{
  "vocab_size": 16384,
  "norm_place": "pre",
  "norm_eps": 1e-05,
  "qk_norm": true,
  "attn_scale": 0.151,
  "extras": ["capped logits"],
  "init_std_up": 0.0208,
  "lr": 0.00226,
  "lr_mult_o": 0.68,
  "decay_shape": "linear",
  "dataset": "wikipedia_en"
}
MLP neurons of a small language model. Each row is named by its layer, matrix (down: output weights) and neuron, and shows model dimensions 256-319. Each number is 50 + 15 x the weight over its row's rms, rounded and kept within 0 to 99.
After each neuron's rows, "fires before" lists the tokens most often just after its 100 highest values on Wikipedia text that the model never trained on.

L2.down991:83 64 51 54 50 65 81 24 71 24 25 50 61 56 55 79 19 61 62 39 63 69 40 71 24 54 45 60 39 58 54 70 54 45 58 38 56 49 37 55 24 42 55 20 49 39 40 31 58 29 53 34 60 64 78 57 15 44 30 71 47 47 59 69
fires before: ")", "–", ") as", "),", ") is a", ") |"

L6.down389:29 53 46 58 52 46 39 21 39 62 58 75 38 47 73 73 56 49 75 69 46 43 08 42 37 49 44 44 57 68 57 31 61 58 88 40 70 38 29 41 48 46 40 48 47 57 62 26 36 71 64 63 25 54 55 58 41 19 45 39 69 21 50 28
fires before: " | ", "; ", "."

L6.down1129:70 80 45 69 39 53 59 45 80 64 40 56 17 32 24 57 40 42 29 31 43 51 51 55 62 42 81 62 19 57 53 46 68 45 58 50 47 46 63 56 36 70 71 86 69 43 55 59 47 34 34 59 89 48 52 36 64 32 47 48 57 38 35 48
fires before: " |", ":"

L7.down744:68 72 71 45 65 59 56 44 50 48 41 53 40 44 49 39 65 47 56 38 29 45 36 53 30 72 61 44 58 50 56 64 44 43 42 18 54 42 27 47 43 59 49 14 28 42 60 34 45 53 24 55 58 28 30 71 53 45 53 20 46 38 46 38
fires before: "1", "2"

L2.down1348:36 46 19 71 52 41 41 45 45 64 34 66 40 58 43 60 48 43 45 63 45 26 55 70 37 37 62 26 45 37 57 35 34 22 75 66 49 39 69 30 43 61 63 38 67 43 58 74 42 41 65 79 59 72 67 79 78 35 41 33 51 60 55 61
fires before: "1", "2", "idea", "19", "20"

L2.down1430:55 38 61 60 38 57 48 41 66 64 59 46 77 88 48 47 33 49 56 42 71 60 34 49 76 59 64 50 31 49 40 54 74 52 37 60 75 37 78 53 79 86 60 48 32 52 57 55 56 36 39 51 58 40 70 63 87 37 54 36 57 42 55 38
fires before: "\n\n", "\n", " | U"

L7.down1468:61 36 51 59 71 87 40 36 52 57 59 75 41 78 09 56 47 52 55 30 59 71 44 48 56 55 60 76 50 44 62 56 54 78 44 33 66 53 35 64 30 50 44 75 68 77 48 36 46 52 44 23 49 43 68 33 43 65 75 44 35 42 39 54
fires before: "\n\n", "\n", "earances"

L7.down939:27 53 34 54 19 53 32 59 42 66 35 31 43 46 54 34 33 47 29 73 43 70 41 66 58 69 47 46 58 44 67 41 54 55 53 55 41 64 26 77 38 59 58 56 60 32 66 57 65 72 55 26 50 40 66 20 35 71 65 20 48 22 49 78
fires before: "\n\n", "1", " (born "

L6.down701:40 47 60 31 39 45 54 54 61 66 35 55 39 59 72 46 74 52 49 67 66 62 44 46 49 55 49 72 57 47 44 65 64 77 63 92 62 26 56 53 58 76 72 45 41 41 91 40 40 09 58 49 51 56 74 50 70 37 48 47 52 30 60 33
fires before: "\"", "\n\n", "\" The", "”", " The"

L5.down1099:43 56 47 60 65 55 61 30 44 33 58 56 43 40 72 45 59 48 69 61 29 47 47 72 55 54 64 88 53 62 62 48 58 39 41 56 33 51 59 48 36 13 39 53 35 35 37 57 89 58 47 33 39 61 39 45 47 33 83 26 41 29 27 36
fires before: "0", "1", "2", "3", "4", "5"

L6.down302:28 35 35 53 57 27 50 54 43 66 58 20 60 66 65 36 52 59 31 32 41 32 27 79 36 41 70 66 59 49 35 36 59 54 45 48 34 56 35 62 75 83 66 15 48 45 42 70 55 64 61 47 65 44 60 62 56 59 39 19 75 71 37 54
fires before: " | ", "; ", "–", "."

L2.down1113:42 44 84 60 42 58 47 33 50 59 66 68 44 52 69 49 76 68 68 62 08 36 63 47 65 42 28 80 19 43 44 60 33 22 22 38 73 48 31 45 06 49 52 69 51 14 49 54 41 56 65 74 38 23 44 43 45 29 56 82 49 49 43 56
fires before: "\n", "\n\n", "==", " ==", "==="

L2.down941:43 58 56 70 62 52 51 50 50 55 36 51 45 30 35 83 66 52 28 58 57 72 49 33 44 50 56 46 15 55 44 71 59 55 47 52 39 66 32 53 62 22 73 53 49 60 61 41 65 39 41 35 31 45 44 38 51 46 50 50 68 42 57 43
fires before: " | ", " |", "76", " |  |", "%", " | +"

L7.down1242:53 35 60 44 39 77 20 57 77 69 37 48 37 25 30 55 60 43 66 47 50 54 42 41 24 49 50 48 75 30 53 29 90 56 68 39 48 60 49 37 27 69 45 38 17 77 53 70 59 45 51 40 49 64 24 46 28 72 47 62 76 38 51 67
fires before: ")", "\n", ") as", " |  |"

L5.down53:45 45 58 51 42 37 42 49 69 60 36 76 40 72 39 44 54 61 42 36 28 32 52 79 51 44 57 71 68 35 37 57 37 62 63 64 47 69 52 26 61 76 39 59 29 65 41 22 52 51 28 21 48 44 43 53 44 60 54 65 55 19 41 47
fires before: " | ", ".", " ", " | GER", " | F", " | M"

L7.down779:39 68 40 54 63 38 87 69 63 50 34 30 51 73 55 55 76 50 33 49 35 63 55 38 60 49 68 32 61 54 34 37 71 68 56 75 46 72 34 80 31 54 59 30 64 69 34 46 45 40 64 73 39 47 52 51 14 49 54 25 85 49 26 56
fires before: ",", ".", "–", " |"

L6.down610:25 52 23 79 18 53 77 51 60 51 36 81 51 42 80 49 73 49 17 73 38 45 41 51 41 48 70 58 54 33 59 38 36 29 42 53 30 29 70 27 59 57 40 74 30 80 45 59 50 81 41 35 42 31 66 56 38 47 68 65 46 43 53 79
fires before: "\n", "3", "4", "\n\n"

L7.down1451:55 52 59 56 40 41 33 37 36 57 61 52 51 63 71 47 37 40 34 43 36 60 30 46 71 74 34 60 42 52 49 69 47 45 53 64 49 18 26 39 38 63 42 59 62 77 39 73 45 78 61 45 55 41 29 52 50 48 63 45 53 40 52 59
fires before: ", ", "–", " |", "6", "^{(", ", ["

L7.down292:57 28 47 57 35 58 40 47 36 48 46 55 40 63 43 54 33 55 41 58 51 44 35 73 72 39 60 47 79 46 64 73 66 36 47 47 36 29 45 46 58 70 46 58 77 25 48 52 43 59 38 28 33 67 33 36 43 39 29 89 62 43 36 65
fires before: "\"", "|", "\n\n"